config.yaml
n_layer: 8
d_model: 768
n_head: 6
n_kv_head: 1
head_dim: 128
d_mlp: 2048
vocab_size: 32000
activation: "swiglu"
norm: "rmsnorm"
norm_place: "pre"
norm_eps: 1e-06
positions: "rope"
rope_base: 10000.0
rope_fraction: 1.0
qk_norm: false
attn_scale: 0.0884
bias: "none"
tie_embeddings: false
parallel_block: false
init: "normal"
init_std_qkv: 0.0156
init_std_o: 0.0
init_std_up: 0.0156
init_std_down: 0.0
optimizer: "muon_variant"
lr: 0.00784
lr_mult_o: 3.0
lr_mult_down: 0.7
lr_head: 0.00415
grad_clip: 1.0
warmup_steps: 200
schedule: "wsd"
decay_fraction: 0.692
decay_shape: "sqrt"
final_lr_fraction: 0.1
batch_tokens: 131072
seq_len: 1024
doc_mask: true
train_tokens: 1066000000
steps: 8133
dataset: "wikipedia_en"
MLP neurons of a small language model. Each row is named by its layer, matrix (down: output weights) and neuron, and shows model dimensions 624-751. Each number is 500 + 25 x the weight over its row's rms, rounded and kept within 0 to 999. Numbers have three digits each. A neuron's up and down rows have the sign that makes its largest values positive.
A block is one neuron, or neurons of one layer that tend to fire together. After each block is what it responds to, as a language model described it from the Wikipedia text at the highest values.

L3.down33:449498456541484495429486504481487489498478458484463507481473486484511506472515509474517514495508465546548503520499465508545451524514514549471498506470523538518561518453508475499502518506496513461520492514504505510489510502522496498511495527484456501511543533507514459547502471511481485512477477534461490526507496519528491502479509495525536520556490527516531470469475503486513493494451
L3.down89:511512525523467480520489484512502511485483463523478513488551498452495494551480520512509495554499461507488485492475525536519492477524455509472498505540524505505531523511522466473496519493505531492448525449532470505463496487488477525529497493503472475549456513462482504493484510522480507491498496493525460520528479471475504539504491503467515442525455495501493500503518524487476430517526
L3.down208:480497459575468462512505472504479495555508486492522511481485500514527486516527485487483518517518457500526484561486482497502540491506494538531509517515482525509541485484492569496521473497514486446478497508518506498504495445503511487528499489517467477519493523484499485496502528524486517506516481474487504454555513588524539461493489491474497480488487500494524485486474500437510526517506
L3.down296:461518486491484521450523508527542513481481485486508500512510509517498526502528495511515516454534516486521465490493433506533532481506509483444539515510481534468474499487501549511484493470469496491491525517486472502516506473535520518542502496498520481508480475511506503523531480501496520529484541466540527474470494479475490518475473483520486557482537487526480476474449480475505505510506
L3.down974:475532512516525516511483521546482492471575536454506481499518529498507518487515487543499495502495469501492535480489450475531521498489517505551488479465536452520520475471445505491489516478511505529499459518566553553476552501526500484490491474523521513552480539473498451482480511488508500468469525505488538473530526501536484466500536510504512518522529478542482498537497503507508489473517
L3.down991:486514475541459481527527542480455523495457472498500523510473471493432498506520485507495529494499461481554516483489510500525518512474519492512512516525495528527500497485474534516486505473507518463505486472514536479436483537438518528493534480556477539498514511487504503504464472462532485484478509495500492517480490514500528545514455490486497493469502506545454498496521518531492540476523
L3.down1061:506551509528501478485502523518484464556517486550481535533546491507501472509488506497449554461501450485543523487502471515537477510501508506521498462502464468497518483494523508501518516494462507494520504472463513471482550550493528471482483476525485488498465538491474500502488497491483507500525464474499519467484515499510544533515498481519516509518539476485503522521478532472493485464523
L3.down1789:480528548466458462481460468492525502468473478516518461550520487533516497490484492470493504480536505531488513519532571492504506536543513526485523543532457542507516520496504454475460505488529514522488472503497516524429495500468503513505508501494490520473476493499500486488503506461550494484501529489504480537472496478497484524433509513473468488517487488461465490541528537474453509502507
Responds to: Quantity word openers. First token of a quantity phrase, a number or quantifier such as two, several, a, dozens, often after "more than", "approximately", "over".

L4.down1420:489494489477495520488502506564541517485466544521497493500512519479528475493485491481469520481502477503479493469490476486425479523480510480505515530504540491513489480549552511519534475513491513504476482517486542513526508505496515483498495480509490509538467541490505484460533550462514464449489519503505504486481500509497510510482478479482460504529511477508500432511526522529455538514498
Responds to: Infinitive "to" and means "by". Function words that introduce a coming verb action, mostly infinitive to after plan, try, want or urge, and by before gerunds (by creating).

L4.down312:527494516439518499529482521497525493511487532477499481537507472487476557485535553503516554476495517519496491533487492468515454522493507476515487492472528511527550525517566523526480453478468487472482506484480495541492499544513523475512520502544525501491512510518483529508479460542527479507471487483507512498522506472517493524534528471467504496502516545484500503522487534536496538525510
Responds to: Goal-minute apostrophe. Fires on the apostrophe marking the minute after a scorer's number in football match reports, e.g. McDaid 23', Litmanen 79'; weakly on scattered time and measurement words.

L5.down100:525545502470473549453491490505531513475477545479481492533456492517507426456514468496510514490479496491477489527497530543479478475434495510489497487509490521523457534467481489481559540493505563520515502487508483507495439562506457547513502482504506494469531512467506527525522459508515488484516482504528475487460477520505473515486475492511483486517490531454497509543501476494442460497514
L5.down153:529525500485488503514505487507505465505478518475501487472475500511451442471520489523510539508469504469562477521506496545491480497492509526481512510490514523512489522508498493533499517490505481523468484514462492502464465511522471508533470494503537514453466495492469490552478473489501443475504476495501548539472494507511471494505500520532515496504490532521483510513438517488516480519475
L5.down289:493537486536493509486520491513488501458542469469491484488504483484507501518519475538493463493511530517446507472513487482518465504482519511450478531493506462536466516528472516527469542481498498497504499510483534504521538541494493517500519509483503508523484578460496459526539523492516515472467465468487522517509462482525496494530512452496488528488478503532494515520524467525486468520475
L5.down496:484493534474513543485489529490510467477531460470497484557487483519511517521532518492508544473524485507484515441543545494510466507516499492471475555483478505515521528539497502479475484504515470529527467514542498502500473572492496481536514505572467500494496492492533493492504434488550546476507509494499483514522486514499511485477490481525485525518501555489516511494481521529504483491509
L5.down558:546502463489475527511489511447472505538457500481510533508441497497482491464465469527482522508478470532511503522516496484528479448522501483499494516446566513507475492536494532462540448513516506561558531484527495487504479534484465443465479515518484476526450501475514517511478507504448498484487519479515518489497456568451522504520503517478490480506520468506547537543457517538503457490497
L5.down1099:473501453489497461535469531525483524494429483485520509502526514528477518530503489498514510500525491466504466467538486498501453507497470536528509545516480548486494521448529506520525521477458512502491470492521501550496527550508456529515520496478536491563497506520485470503547475509534497530534478513494544475520502544508483482529485522454508541465514523517518509506501468476533505502536
L5.down1160:499459537533550551489510558488512519501506515529466513450501494445505504495498563473510502490511492485486494502459473489562507520473526497466503503512483532486493492519477477536478530481480512479495461503505527482516524500504494459504475530522508482477538455438485538534502498542506471537515461503516486477474501504517525507505510528469486490528509493468509516498484497521434467507526
L5.down1585:499480489478543465482528523478485505472495440508503541505530490526498540521490500507501485498496502466489494508529538484476494541491492503528503500483473484475486491498490511520520481500510531490495490487516490462453453506495485512528495461488498489480518518508463510470498511481493514513515505493516464491539539494505508471510494495549514518499519527485501491492550475503491466521450
Responds to: Large-number digit separators. Thousands separators and leading digit groups of multi-digit numbers in tables, mainly vote counts and attendance, e.g. 7,|672, 65,|568; weaker on commas and decimal points in prose.

L5.down156:527480526489442474508515518508503460507498493499521480475504524547488480484476534520518510536496490464513510496496547505481512559502477532520465526457498465500526454527464550538502496435503492518500521493533491501488476506500483485519502460444511501483487500475516484502499491511531479491501475486509515479535508541532511453502519486482495480497493483506522438541551466424489473481510
L5.down225:468502510502452523513494502548505518485488493553548493516496507506523520488530519530524534470480497492494503495497529491496512540494471545488472543462540540499504520520515485484489507474513501545475490479492481486497467498514532519485519478498510507469547472419510506483517457506520450485494511493516516502490484501506485490482506529516479499488520506532490486516436501482538514497498
L5.down503:494529483486451554511438472455493478577549475473496483508506487473507506526492520480452489524531513510535512512525525455491526528517539509502529448502490465535505524510478522530485474485502493438535524500522510485528501517501493494536535508494545487524456529486506513440495506495518492489514479511486482490497485481536516519513526505471477530500523502452513466497478500501496495522491
L5.down747:516540467483557487460456531520502440527520523506524491502515495491509486506507493485508478502521490501487499533472478503543540513469440498488495522462488518496501468501515514486518480534477515522509506517427504520504533538519474509495502471463457524538517513480562505527494506514516562527469528505451524471468483519491473534474498513501507489522492497478507482475503501542453520542458
L5.down932:501480531506452501475497487475523537550523441521499531515500540505509533529487507526529525517461507479475511463505517481511505499528464537488510528483474486518466477526535530524486507484505523537470554531517488470507520536531506503517514533485477511471510500488481489505477497478546488510526497486464498504471508488498504521461509478512522485439500520543536502477474505497531475527527
L5.down1175:504505511488501476449515496495488489514471526462465505466476531521518504514491474495510507464495481511531535505470512551470480449498534506528496513532523510482506458493496468535477503524496511501504516503487481503545478507490492494454472476453502458489485513504510490536509471546530510488448523490515508500525465494515488512493464474549515505545512495567540476504470470529516522502535
L5.down1347:523486537490479513464517517504484506480514501476453491486478540528507508551547479520531496485505490487555524546485470501470510461485548510475508504474510511439501534538496496495549495502523494524513527502523453496495501442490499519526477502507498482462480492494521506515490512500466500509517507572511521480512556513465511473474521482512541489519529497458478517495525488489476483574481
L5.down1896:498518491466481511487458537482537505537526509525496495485496535525526488478499505479490489487553516534525545492519474480522485538477534544518521527495493500465517444445522526510532513512540487504525511455507493477515459504460535540521460495494449506521466499508499531461537524461490524487428494514522541495469497481502497476492489494513458495484480472512497472471503473528497526538559
Responds to: Separators after numbers. Table cell separators and unit symbols right after a number in data tables and infoboxes, such as | after vote counts, m, kg, g.

L4.down798:539490537517523499515468499510561503486473509570532494469538480496509474515516513508513497483498496472533529499508510500477518523501609497550488494490496522497470488496508491470466507462504545507480525478516485474444508522513512478500511516472445517478494539485499504533509487502505508554462517505436511462495485502502510513529505535488527510491525495497513495481508513502480531481497
Responds to: Quantity values in measurements. Number tokens (whole numbers, decimal parts, dollar signs) that begin a quantity, usually before a unit, as in 6.6 m, 3.15 m, $20,000; sometimes number words or adverbs like four, one, well.

L3.down508:504504480483511517490533484500507494518504550572495504527521466538456508487502511513526517491476530539510505528466493538478489461480520470532487513498465458479516507450506518507492496449521481532525504472509461530474496463486527519475506526492515500505485534528483496506489464506490462487513503485465499486430481517490483528506493490488487522524496472526498488497515504500502508523507
L3.down719:472514487493506494426510511524494502508502548494529514449531477476488488491524507536524505497517430501521490541491490510461488508495521500481503519517498510498498539514496510509549502505502527547487484512491501536499515523512513522534523480489465483504488485486499507527492481472494501536528470467486503492519516523537501448468464451512492511487533492517486475518478456491514492541506
L3.down779:509525482498529529496529478514502527472487475528515533526458530539498523473525479488530495513499519498505489470473470474497528482505509491506455529501470493513499523516492541521551505556498541493477488485530527519485508499506536531509524492496489472508530507450495473535494511515496511482544487444482506502474431548537525507459550484522497540439441495468476503498482491520523481515495
L3.down871:486535490514524462495549500459480517505469498454475471468480504457511490453478492516505547456507493534454480493495487475466451475512493475501523531530506485486490519475518544514534503472464528504506464517466488532487469524468466476517481509561489538499511525508517483508492478510487485548495509474485536507510463497483529488530518512518466515522499479515471523486467522547497476508478
L3.down1198:506480518477491472541488498502537496483466455480544490504527473482490475464519506514506502514472479443489466473459498504526505517496488512463498501508500504503446541523510533506480487494532457453528487486505479501522482491545514492498496458498503515500516469485510514441486550495537525507480520477528482531517535523506487475497516492492508542506469473474512464499452510473546536498538
L3.down1401:515490493509489480529509514453466465512485502495486532539511533520494533516462482479533509483477471469482503483482531518504479488548507490461514486492462555466511532527495473484493457483490462523475498536542459484481483481483531543511450513535491508516504517491467566554523485487502510494533460493443525490484485467442512519464446501506552480530503501481503516499520504525525496496507
L3.down1894:502490482479446495541497476482509487497464454502478462497484495534468469488504495533494483464462535486470518498492482496499502510497536527498473461490509528543529523539502496530461521474508514490493504504536526496534444498513502510512548494514534530483428525506458527480496510498508490504474481490520476536517487532536517512489526520528522494505486506488506543498492517529493536513478
L3.down1976:484532496465509501531510485475519511465568494496480479526479532512464485504471510505484514483501508519501497563485498506504512521485486479471492506498543476497488441523463531491511499510470481486533500520490527505509489488461512537484500471500546488483533485461516478497499523468476508532568508509554484529546467476477527423501522513508483530512502521550539501519504532479520503518501
Responds to: Apostrophe as minute mark. Apostrophes, mostly the minute mark after goal times in football scorer lists (McKee 48', Gato 34'), also possessives like boys' and Andrew's.

L5.down754:520562488516500503507500496490473493500506460538506520483502495499504508479487506523476474477493510491493503508492508484486484477442531513494494492471503508554470502475506492501506497471511538514541514519488497483457519440463460538488487477507488525499468473472468505489541532454524517510541521491525536471480504465495483529484512483497479480530445500495488504544512506468490529543449
L5.down863:470457508503534504475494463470515508544483503523516464476544492512496497426525492503491497487515512508507520485461472476536506530534472507521493509500511488541504492461542474543489498504490579485514469480540506542442510523513469490500493510500472510524505519446477495522531512460486494509512548547523455489536484508519536478486490488484494479490513447511466501518513513510497514507501
L5.down953:505468496446499506487485473480531508536484498561483453466530509477486499511491500511520506522511470512493478478485501490526469519509498486497492503500481511539512501519511536528526508495506532482534517510499472489402492484512486495502491531514479501485493499495498445494533470497513523529501545481498490541485511467461516526490508532537500494538485509539513498529473517481512490489497
L5.down1054:515485471505533476493505510456500499520476537529538503463497480434505495457510516463483472450497493527515482514495497470498481476550467474513525510497459501529473479463508471486539503484491564517517519441481529508491551511507499500474512511501489507484490540502505531516504476458507516530474505507494500504506432488489509482489501512506448481522497523488516527508479489478475499518502
L5.down1163:500479488532524524506449468533541497493460525513552477504516505493519556460473478472490522494543477482489474481490477521498525438487515521445513504509460480507477496506507515496501502506532520475510507489429485502467522525468476502470528506518519521512520469481520534541525509488465480485494499520474468511522502503466494474545531497528538540516548464512481470499504548561503488522502
L5.down1322:508475471501520488525482495483483494475514536477525548513538545505502501494458551504472503523527521511470472509549498467546523527502535546490511521527476517473533480494511525484490525496496470529494477537528490482533500460460462478507502511524518485493506473523509502504451546522525505486494503512474543521480515515522491449513465505478511457468510495544504506535543474524497510514510
L5.down1494:526504542554506500526474501486530486485496469530485515502483475488523488494530469493521502495457495529448552488479505484513497455519495502462542502481514486513542514512503497530472480512469484477492463531489466538458522526444479488509503520491507528539516529539549478525517511490489526482484474480481508493465523480480489425461488512494488506501504464489456481525501508552517492459483
L5.down2042:486481501488490468470459474498502524503522506510525510506557493504485510468475537521477530483498462518472478498556506476526483490474494466502470521555496502514497511487510496501521485515507591480509493510470516524469517475535521526537502517512487546512488484494495506509462432490526526485450519483512498498477529490472492467502475528497481501519566495490468548499466515512477516503526
Responds to: Leading digits of numbers. The first digit token of a multi-part number, strongest for quantities after words like about or over, e.g. 1.85 million, 16-17 tons, 4 cm, and also in table cells and ordinals (9th).

L5.down94:489465513497534550481486474478551490500521485494491501513476576536543474517525497503486484470496471436522509496524475474511486496561521522542482482536439488464445504462490508493494532545502502525503512483495493492513497486495473497498496482502499483528516491443492526524505520527486455501506514511448487495478510517504485545469524459479494483464481500489444528492472488506501521481500
L5.down710:533468472515506481467510513539518495506494482469484476458491552487490539489493474533538529497516473482484498479450511511527513539484511535511471490462491548490515467456512543492508533498477475514511475546502484464487507490495530518475463501488495594463517483517523499510536494535495493463483500487498463468502536494508487522484480501530548523495492527479540512514500498488517458452505
L5.down816:515510499500494468451522457473444490531511534518438498482530531511445436527529485471507510517512456508504486490517518513476490495527489476486479494455497529530502487511488449529484490495533494505476466483527470527493527538480512478459553587500509461482482509503460476524496456490514449498461555527518498523502521473507486466536429508526486485506502497502466545496509486491527496472523
L5.down964:473485524536472514485494513524506502542491493522511529502505533550502490528490535501459468512506476485541485453521540501512482481513484475506469490494496467529483508516464515448524494505491508524520525492512494493516494533531492454525514488514478504466490472482506474482540485521483493490508481459490503533512510484472482509478528515508501487472484494491553496439526495447453489479458
L5.down1242:488466536507495522485514475504479494487469486463529502471509524504476498465502460517453527513459494472492530528489502514499511558459509527505502513539527524464500480500480482546502491497456481446568456493484522525568464493463540469517458508485521513531504501500499499486533484515482518515502477525549499526466496463516530516516471485501483482482478511462503543486483473521481485516460
L5.down1367:481551502494478511461528501525509474518526489488533494475491492510542473456467465488495500474508506511521482481532470531490516509504471494477501487501476482525493500487522448486480486507497463466491508480505502513518503512492485483511528503483470478498485474512491450513537471506485551464459496521520519558493501517499484533473524494475513523514480492488490452478488556490495486452505
L5.down1493:497482469508499535468514509517454477491508456513508505481494531498508494577487555491471504487440461450491476511504469523448512469469524487534529483531494508491451479499532492533486516511516515504527458463476479439480522489475486462510513512469489503495522489518539538510521467534528490527475526489453476474532495543518484491445454457481499460497434520555559506518542524520519488541488
L5.down1504:519534497500525507486534534532502484514514462523511498483515544488541436522436477513518532533452486512526459519496487527401487499468503484485485478512477459522464514514517542543494506505511503513491508499505494511503503500478505508513482523505504520474479525509504522535532519523505497503494502517502491494490479473509486435494467504476514476509507504512461494611494527470479513515511
Responds to: Infinitival purpose "to". The infinitive marker "to" that opens a purpose or goal clause, after phrases like "in order", "seeks", "mission was", "helps"; sometimes "and" or "A" instead.

L3.down157:496425515492514499476508474527468509456486466498463501483541484476521487462547480498469466552527526515565512508455480509542486518521540505514526468528494560513472494485489444459482500520497502503528516504494469506480505448483491563469551465509488545489487509542477509499480477505462503518468474453473496519475508476504525509572484520530468501525472473515515489519499494495490532489477
L3.down573:551509520486570514524555492487515517528455470495515484509503505527490463497515491517485516499488502522506508489511521532460481470480488537524469518444496479492494486496492506499502498484520523487511552507467445503464500495516439464483510513496496510502507503507562486480475510483520477472540468490522482475477497487508492500503470468513492496454502478473505507515518567433504489492524
L3.down748:475518527500520507486502482473479459514480496494479483503511522488483524455485463499581501490508503453461490491520546515545485496523474525477472480451551459507521468518534483497521504520513507497529508520470461499518529534484507503434527494524506474485474491488515471509479539517509531491506542522500509467513524542489494467509476533481464478519487552519538485506503499449447494475503
L3.down842:537505478484523466481503524520494530478497501503517504505492515545508440529515526508497448500494483541455484515536454506470462484521498580478527480502530453491521492502451495504495563501465486564508500480492504509512511508501507513484529504503508487495516549496521538493420478525523474514518519515547483511466537500501495458485503475497562545480537395488519480507511496525514504502506
L3.down931:505499504509538521482489510498510512479528473507510491523482550488504534508486467456566518488499496487483483511560463468501497499528457471499538485527478513503502466497457572492500533496473450492463556470542481493533500527512467535477471482448533474493483503460501542511518533532498481516545527553506475504495504511490500515487493501505552470485453497500495457512494515515471560497509
L3.down1371:501494525507490501480487483505481507512482549491530493470544488497472489549524511455490512525523480508465498462478512506505499513484496480543449535558463512520480465473440535483505524481490527509522467489530524469446483459510474486477501497467510487530525488513514481535507532470476521512453437517531513460481518496499497517536551481512467505499476490474489491521517494511491525513489
L3.down1657:443499449483489484513464506531501495484480474477495527476459492498496483510510485526489498529492515489495497481495485507508485467508493521513531502529552503447494469515501531501499492479495501513509503497545474509470519458507458494478490498479483530491504440495488495492473478502502497491489488490482504461482469524473494541491499530522498529502490502499504563462492511433478477480483
L3.down1677:485489489508500474500558517526526457498546457490487485548484481498517522481518478459481464509546505508550468523507483517507481542508510487466470455498504460492502482518547485523477451466504556491486508488507489509464558487493512481520521512538538492492478485472479561497462510503545492472501534490508498471485475517519513515491487490468534531527475503493490452501486479450445512514509
Responds to: Aggregate-total cell separators. Table pipe or blank cell right after a summary row label such as Totals, Total votes, Turnout, just before the figure; also list commas and "and".

L4.down39:529521475536531531518531472469488512490483482482490497505491493475506471495503483549507467494558487458521524522508534473441486536494489482488485508480517492505492511484511520521501476512538467492462538466483481493460472542490515526538488526500549511499500477514496541532489496520531475510516500492546506527516466515490519449480482496484492533498544475523500497494566482460496525496515
Responds to: Number separator punctuation. Commas and colons inside numbers, such as thousands separators in counts (1,845; 99,616) and times (2:16, 5:54), plus some other commas.

L4.down258:539502480470514490485489519512483517471488503502504468475498497503536502543500498553470534510474513509489513478524556479500468498478500499495528501508504452546497516504471495499533473511519474517497461502477492519536491560486475466550477508494513486519534514488508531462500483515488509507485496456472508478501515554502497529519509474472506458478521463517485515471471507522523487489516
Responds to: Number completion tokens. Final piece of a multi-token number, e.g. 5.7, 44.7, 110th, mostly in stats tables and unit conversions before a pipe or parenthesis.

L3.down31:506501519488499515562479503505526516487517503505478509497514442518488484527466463479529496509534508503510499486524474524475492529477542512528506459524489482536525511548479511498532483522514500513494503499502492524558511528492483515525502478520461477490517489489524501462511557529513500487521529491489506509518517501499498474551513546491499518517485493467489519507513491482484509495497
L3.down169:518484512470506542546517497478503502471471507493502533509506509518480484542461485479481486492462482527494481470523450470520531515497484466505541501523499480484511488513533482517502513487526554505500536513477489508489526478553506475494528519527527456477521479501509478496497518535482485502485563505511533453468504490516495490488478496500510477541549460502502518542488489466500457485503
L3.down234:517510494498453480532476511515502485489534514515439472492494538491508493546511523511469487515479500458503488508534467484477466470472515503491490534520511485483530510522505526504542474537501529488536519518496487498496468479497491516475491479520537478482503509505482508461497486506493493499523527483485528473505521491464517465493446468520523457534514463523465471542491522514538503525508
L3.down335:511488511506553537478453487482501532478505536482452487519517472461524463507513530521498502480505449542454488503514471516476460524503521519518531479495499495486504474514528493534510535524444491488468461463512494536509527506517476484534551496476468440465496548455495497506518490449488499479492495479522502474479580499528512484485482470494510473493476489502567491536500512487504507528484
L3.down360:477499524473485464528479520503477462523520492478520543467535471521467483537521509470533497515506514516504458491471498499466468515467488489493495491533488505546473486501508541501526498480528492500523510487535520528480534504537508459503533520465506543528500476527484505536516485541506439527464470516469500538519510488515511484474488495504479512511469449523494531504513498483495480500481
L3.down587:536487510464485525513526537533487545491484506539467465483547531505489468495486544519536488501459495529514505506496482457397481509461524498492478506507487486507471491506522545505488500455477510522507488492453511523518490496476514526487499495469500514509495526521499523535487561472518504490516512543500519506499503487530466479517503511510520504521504451531440514546495479503507516523495
L3.down1012:510526491490514519509498495507539465510487496483456520485521509495522503501511490485559537474533508481522509494523451525476492527501455497527463516466456495497501483566507546469472460486515487500516494476507478512520492533471511487538478480500522524494524500495478530491505535481484499503520511490490452440494493517525484491511512493544491516503448531565465477531482499533500533558509
L3.down1319:512493463482518503511529494546493489494528510522459496436514503483525463450515461524493551505457441498509500514462442506471482469513540491548489543527519467498477492550528534523469514490484482469498525498489511539489509461509533523523503495482521447489509502478529527441488468497493469489463500485474472507482512522547470476508490450517481504484479477479464468558488480438506506501498
Responds to: Token right before a verb. Mostly infinitive "to" just before a bare verb (gathered to protest, in order to raise), plus "not", "even", "only" after auxiliaries (did not realize, will only drop).